Weights of a small GPT-style language model, trained from scratch on English Wikipedia: vocabulary 16384, ALiBi.
MLP neurons of a small language model. Each row is named by its layer, matrix (up: input weights) and neuron, and shows model dimensions 464-559. Each number is 128 + 32 x the weight over its row's rms, rounded and kept within 0 to 255. Numbers have three digits each.
A block is one neuron, or neurons of one layer that tend to fire together. After each block is what it responds to, as a language model described it from the Wikipedia text at the highest values.

L5.up1662:102230178108138106070154088157144118092095117138173192129095121146147104056176137124113113107127126123101158114141091117110147182127098089147086172079082071158113127147069104086161095173054094110107124087144077112174095144206155109104122145140134178140162129122096106140078143162139089110
L5.up1681:103096106149159146121105091129171166113176163127170135165171096153162136105124127115119184118112121123131136064064108106103116135119110080128117191097156095122087099124050129141146138101107110042131088134126161121163163160195127151112103175126082161161121100125108198096123121095101141162
L5.up1694:117184110157181080092117159145182120091100139075192149154150124117089153068133112094132152078107096116093137102125160130144172131169118074126155175109198118111104120142116063144123120119114154164121155142075135165145107159169086085138104069189130151165036123113099144133126125184110170162
L5.up2235:094156179152112155125130104152189172162078139075160158152086115147102144086051081103136169142116171154136124073063143118103134102138139121154167150167120107118124154105077125138104111136144193095108128115095128118126132153131073166102136164172151115171128144091140130155170165102148147108
Responds to: Past participles (or their final piece) right after was/is/been/were in passive clauses, e.g. was designed, is tied, were sold.

L9.up322:158167174169121163126158093189117083118058144097152080163138164169123133126141163230139164111168159114105092117081153082128180043144138114134120130070150130136150127147174154149143144150112156135194149181173120150204172198153098115191089114123113131149128140101121076154153197154156147104
L9.up416:095157098140154153119085133168074172123164075120122080167145126121131079094124122137162030164132155147086152118181071150102161125131128117105118134155115054080099129154177115125169078126170081130198217083153103105133152118117074106096128031101101124144139100061116069105092084114114170079
L9.up1501:131142087153123155145136095091114126103124103124118169144109075112149092133166108163130129077164110124167164037120134140190091121095128112114081077127072207055191076116111131164077128118104121162120145174111097123150117078099103081100081141104119076117162121136143111122122065040129162151
L9.up2179:196093163171154140081205082144125142070196091141113142074087105129145124091093161110126102147103089171099129110103135088126186128124144101112142141096134143083105125143092109079200112149137079119206161117182136132159155123103120109118114149147107136187138134142109076106127064123127149120
Responds to: Ends of personal first names (or middle initials with a period) right before the surname follows, in tables, cast lists, and marriage mentions, such as William, Claire, Henri-ette, T.

L9.up1129:153117122076124127149157122161151107121166105135141127131105132092124178202158161134143120178138054139116032113136133092158125139132092118153159146112133102135138152164126120136132142150126097166152177120089151081086128147139119119207134121092180145136138150147151238093121121150179112114
L9.up1669:152109090104049132163118157114161088074153094193099152152153153108083119093083071122093108134127147118128106135087120153127153104164162127162115129131147089104174117079140117071096101158091102154138138132134155140128109102134155115157171170095175162108149191164176162139123146089128101087
L9.up1795:164127142128110109144159139176161141096154130163123098163087085147171084182177150126121138158122154102137139126221170173139182106133171156119108114090110131125151203211124115107180127110104149155177161079162130181108156117138123079149154122132127149153099116155131185157151114094133086097
L9.up1947:128095152102079099086109115083110142135110123132089108075158128078160150178154115106167091123163134149080086128101143076134123091164139152120176219156192148114058167135119084177167192150132124131137133065096115106142145168103133162173100185151116085129179181121145163072105091113100118123
Responds to: Adjectives, adverbs, determiners or word-starts opening a noun phrase after a preposition or verb, such as "the daily", "to great", "fairly negative", "impending".

L8.up1052:121100119074185132121158123175105086075140111088145170131228173148185166155109124123102153116111082114152207170074074141107139106098102113105119053134130152071119149095160117105174163112139037123168114061120091106181105129138117131129116117128146152108155114097103153155116105164146113178
Responds to: Final piece of a first name or title just before a surname, often in tables and lists, such as Clement-ina, Claire, Mrs, Admiral.

L9.up343:123128151129132181117114136089124154158131190114121099151231125113098128155150184154135105087135143125074099136116098180143114146113156112115097165227133106116112085220089122132085137125118138111109129129074136114128111045122146131099120174097148179164103121209130130161145136120108106171
L9.up431:115179122143181136164097103131123125120069117151179088124182145093130135116150077119160136134100109121128230130189130095087079165164108106126172153122127112097094117172160106153191205101112086113134122123154135084083103082154124128142136136157148199157147188120109087072161101133121128169
L9.up929:104086089091076158078154107146146100099120130092116107145135143058088144136121127110182153135091087160117172140042174163184156124126148135175122142117125150125122065157101161168130132085138144109169098178144170133132083176132147148135101137084111033132115137131118126100096152189118154153
L9.up1326:142169145121163130138135167125156121134132166101154145092090175129129174140071161176164132127133130165138155103092132114151101121103148122124099157136128143084117147118094203133147103163142146092156149096102140159133157153121152137188135128174116120136126078090143096170150129157095103114
Responds to: Opening pieces of multi-token words, mostly the negative prefix un- in reviews (un|grateful, un|realistic), plus opening quotes, parentheses and name-starts like Pav|lásek.

L8.up310:163183198160122120121138107143158102127140131114082143128105169198194187140088151072104125101163163108113170175066142142082162104179164091162139117115109100152111123094104144147154199088154121106138115120136143152114119126123144092152051110114106135152108092117157177161149153097140146188
Responds to: Final nouns or word-endings that finish a multi-word noun phrase, usually before a comma or "of", such as simple groups, resonance structures, Fine Arts.

L8.up1455:157165140149156137101141128092135144125139174142154169116132190103179141177101144120143121104151108124155165179111106129119101099107106113110165102144088123128104138132158144089074156145108058082094116139134132080143132076105123194186115145098121152141135076132111186156157210056150166100
Responds to: Last token of an object noun or name ahead of a likely "to", as in from ware to ware, from Gatchina to Tosno, the horse to England, or a year (1884 through).

L5.up986:136110017147116099119089142149128111164085039167125105141180172121078127114161090133136141160186126127098140177072060141113184151065098145156127124123105087152150160175214129145190160072122127121084125150131057157162122114192117097114106101114158179108099164185117161164099095143115130129
L5.up1733:156128065115122132104079174085139122152118120163123076111169160156117105141166143155093106111118124141114111229059117152090199133107156158124071044107077125133118145127093081146164119093106092097163177144151057090170144116075120112140102108171182139161125145110133128125125137121087118128
L5.up2069:188071125160117097118129114131088105213123167108108116124088119113103074127123148165134087090113142136093096093082132140119201192123155162153121103144129108159151149105205127195157092090098117096075137153165137136123101104121096092136153069111104143154096086135151166151071138130068140176
L5.up2139:073043115142152128128173142129132161173171096085139151103134121098169155109114132157102100129108138162163139169151094081162143137151104135081057103103105131070158123036141153091126165106094067062103236154116100110160100090143114090156141118116150188137101151145140166128137126092145122134
Responds to: The token that completes a person's given name, just before the surname, in credits, sports tables, and titled mentions, e.g. Jean-Claude, Otto, Ignacio.

L8.up605:120074116056105157111095144208140192045117200128138124171198124101118140116127144125093105131087120163156086134149144132087157146039112199093109173164129093110138119185170128132136160057131097158157168106077162102148152174113182084152144107146123084080161126138134131135106091119140106116
Responds to: Adjectives or linking words just before a head noun, often in cause or result phrases: repeated fires, continual calls, political influence, years of.

L9.up181:146096139078125154140148129150179134117105143196104190127158135124116085161158075087142148084089087098118158122154144134111164055110100115064108100103104190140108139146118104080136109185137188094141129099104123184137103120110114139155187145171136090144151129111171084095118192148106143190
L9.up651:138161153076137149073101137097079177147111126112090166140129171140140108148099133096128099115101150071091161150139108108131116123142105177140120094138105090126138126089156138115167099116126080179188117087112110124112146063104129150085181154057150068146155137169114101115113068178153136095
L9.up764:112139180112185190175084093090177092137188147124125136123176184140107122088079151116160136102110073112082166159125141089104089109173130161127140092190089148142126163128089111159158149217136127152153109138124100172135135115171133147140169201062150164097126111142143139119147137194113113119
L9.up931:110082120118156124093174150148142174136136130099128151071114185194143140092153132152128124142159093151125133127113090150063066149163126194113137154072114088128143139139138166086078140145180129121138098096110085137132118107140106140108158183114140122146121139146157106119147138175106135119
Responds to: The leading "2" of 21st-century years (2001–2025) in dates and prose, e.g. "On 15 December 2025", "In 2010", "as of 2021".

L9.up27:115188137190121153093100126087151107075179163056105115123136108174133043150103174164128149109130172103109138135100123153076182108147116130114179069145126102131168123135112140114111137187105152111176091102113120169087126131114140089119154167153102136106143141148164128126101122107167154119
L9.up241:134141121173175136129219111123130119171117133116190142105074150163110115139196145116111124152210175162131090185093143178119119155148104183072136154105111131125166133198087174176131100099117158154197139150115079094144155130124138171173168129160122155129148104155145142122107214131206109134
L9.up1273:107165135119162188103140134137102177145097129088117080104150150149101153123151131112118127105119140136166119137138129143112172068149111149073102149153121155137204125165096111112140116061123156127128083121144076046122086090124103114175074081107129093149143101144133115116096190142160151176
L9.up2046:135152136094177136125153178062174090157135149149132154163148115095116092158102140087131139131211135150134099154111072127135175090065130114155054132108093183098123121067114112164108170095128187159205187142156121157105128160060151110113125128134164144111120135059089120139095146147185126118
Responds to: The last token of a noun phrase, often a head noun or its plural or word-ending piece, right before punctuation or a preposition, e.g. damping processes, dom-ains, trous-ers, table headers like Rank and Division.

L8.up1726:135189155118115084152133137097156151171154070121166119168116139137166142114126094103107107176134106235099070093104127113111154073149115141109153112101127102126084100133071151094161123145098146148128106118071103130125211191105118122130091115069045108132149160093093105143115107096108131133
Responds to: Mid-sentence tokens that begin a multi-token unit: opening quote marks or parentheses before quoted or parenthetical text, and word-initial prefixes like un-, re- (uninteresting, rethink, reworked).

L5.up771:084110046115116161127152165104096136156156105156157142168128187080151097128102173169157092166185108111111122110080187030104124121162153145135141143104109062157105180131112093120126125101068142082091122100094155116155141114127111090173138121136132116135128054134152125175171095136135070131
L5.up1173:218052106181169108148138141141145139108121123137154119178136097106088147097130127097141182166146182144137175079128079103144110112150186126159188089069187065125150180117156108153120114137153132121111096144163159144157102144123199172135124196174113129158148165117099084100121138099132154121
L5.up1290:132146108141130201094151097108158080130177101154178093176125133116124138121104160137168184165169163191086149131093089108144114114110128127085121120143165098107125117172171110154093126159139138182073124157130139088175153124080137100107119113153166067154104120118106105202186199121092167168
L5.up1351:212165089115098107118121118068162074114158110131139128121115064132146082091112112149121073160167153076130117193072129156123146133146062175175133116108129144138125133142115096138152210163167147149115137078177108107171135176103142128106124157116093129162098132121150084155187097140137099151
Responds to: The prefix un at the start of a split adjective after verbs like be, become, have (un-labelled, un-realistic, uns-atisfied); weaker on has/had and other word-start pieces.

L5.up36:105115136073150149152112123108099106138144129091102125102156115125155116164172150098147135138163138164133091143076106125046138138180125141162141138127195122107134162089145075080153102130151116169143174098131131089142109130161122131102067138124160116109137055158137206116163090103098109153
L5.up1179:128090119094098128153112121203179112132158127145122130094147142105169118172162157111112150144155152086099112137077129085033127103153117111186142136095155118139129097115168118090139139110156162159188204109152115084160149139130137170095125092111096113106204138109153152112146134105116138115
L5.up1565:131105139112061133170061154121145108133105068120082131110131095088131159117140109133156143164152167131140156098096110129067137075096192115142144188117141095101056136099180055117127089132138093177150131109143138132078109131133182116106091119158120095152084126125150140180131140123134162115
L5.up1966:130111098099090128207180109147179143164118081119150145118119142107160137161123151112090106160125128095116135136099070128118142139143113186145126139087196137110109154160150163177166198116103116073178166149127163029178126118150153148150118151137082095153148141097169107095064099073079115117
Responds to: Tokens that complete a plural noun, usually the final -s/-es/-ions piece or a whole plural word, such as documents, caverns, exercises, lineups.

L8.up1727:127099185094147123135116126081154109143113139079120179127166152122167119091112081130162112101114110086133090129058147134127107151079130114097114098148127161140116105133159131129154084162155147112137133148149121182076169092142179078111143088094116216183114101160119117079104122098129092123
Responds to: The leading 2 of 21st-century years such as 2018, 2005 or 2022, mostly after "In", a day and month, or an opening parenthesis or table bar.

L9.up492:123132125125154160111154176155148134135157110115156127132119130104116107073125111163107147115089141195202078102104130093073169071168108151155138111062214113123106187182156158068139099115126131112134107120155130039108146090115168163210133098148127089168162098068107105142155052106112148088
L9.up569:124138104155137112142101150157162166131193138157158180135137186172149112143191157137082049086163078171199188080078110127078116138107102098099162135100134077089099120096144162092134100120156087133150157138096127168114134148107086098155163191089102164094135083099105160118164141128121061140
L9.up758:175062192086126136178122174182111134125108187135119138096150170092111109183104125158124113166160171172141121126078166104142145125096124161125163123157148136164039133121106122120090228073140156141105051136081122242179153113133096105157140108145102109098082132126115145126152072097113138120
L9.up2092:114152055107181123149132199139117188091098174098142112132184138099188150211124161131119110113126143110146116115082149128148094118103132111116103093108114088129122077129135130029171154115149137077071097140149120165157152104173137089123121182103036147176107134201076163117220154070156191120
Responds to: Fires on words likely followed by "to", chiefly the object after allow/force/lead (users, him, it) and verbs like tried, wants, used.

L5.up179:093154152143138161181110159087128075212125145170176112177161180096131051149070176094106095178112176124146193179125184119094189158100147112132162114133125146162089141121156110156087102178136101108156141155071151115146147131121127166143133106105120085153130133121123157150096132118146106114
L5.up539:154170148121161101085117082132112093129135146065175190129105083076153105182157122058184106138120146120136186142120189187148123128093114156096106078061151153139143151154102087154156084150072135130121146123121131111114121084103142137153126139135108110128189074142079151136115084162153103128
L5.up1463:120107110086108157110169124143125122141155162125167230107131139159130152118144160099121121105160091109109186099105126147102145146129129148124104147143046099187146162104105088141131170126149178074165193141114126160099133118166134176093092104122102133151168145118134112050072175152120101124
L5.up2005:135135127094139136126119123142124116195101178135204095192177139171131081051131118170155116155080116203165150100128142195113115092173128139123121110111095129106097135078089127147097135187149108141100091076076181134172106123150107098113098139152116124133138114095156179125155128185110127073
Responds to: First digit or leading space of a four-digit year, mostly 2 of 20xx after a day and month, as in 21 March 2008 or (2014).

L5.up858:128098116119156074150112144078157077135094140026092113109171097121144063103099091153168041110083164106115106109096167124122134119151101080139133104132096089122089215136064154115198107128127108112149089097154140148148110149173087146168111131091113107220122110134112102170107137140115121077
L5.up958:106141102055180097130160110151147120076083164147144158070184141146147116104119094171162099113130101138111073136100093106120157139133148159165132219116119135079151135143129130113161131130141152157157189110079115131074102185140075104088153122134122137098132102154121116080173181132173161083
L5.up1998:126069091107155113130136124116151134141121102100087099162171120162114083117149140133133092109108139104070115181065071105128085120135120089165162145169131148082066173166185118111151157061124115097138160118112130185079176162116153172111168178150071124144154096186052138104127124154151138116
L5.up2190:129121145119130162162123184121112061099140123131153195145129137166166198152110126086170094095163151088045072153148153110071128122171106106160124149147122122121079212112112166157183153144121100114157109138102095148128111124135154082108109116102120110161123083165149125105138105201096167145
Responds to: Quantity words that open a noun phrase, often followed by a plural noun, such as all, both, different, several, many, and number words like two or four.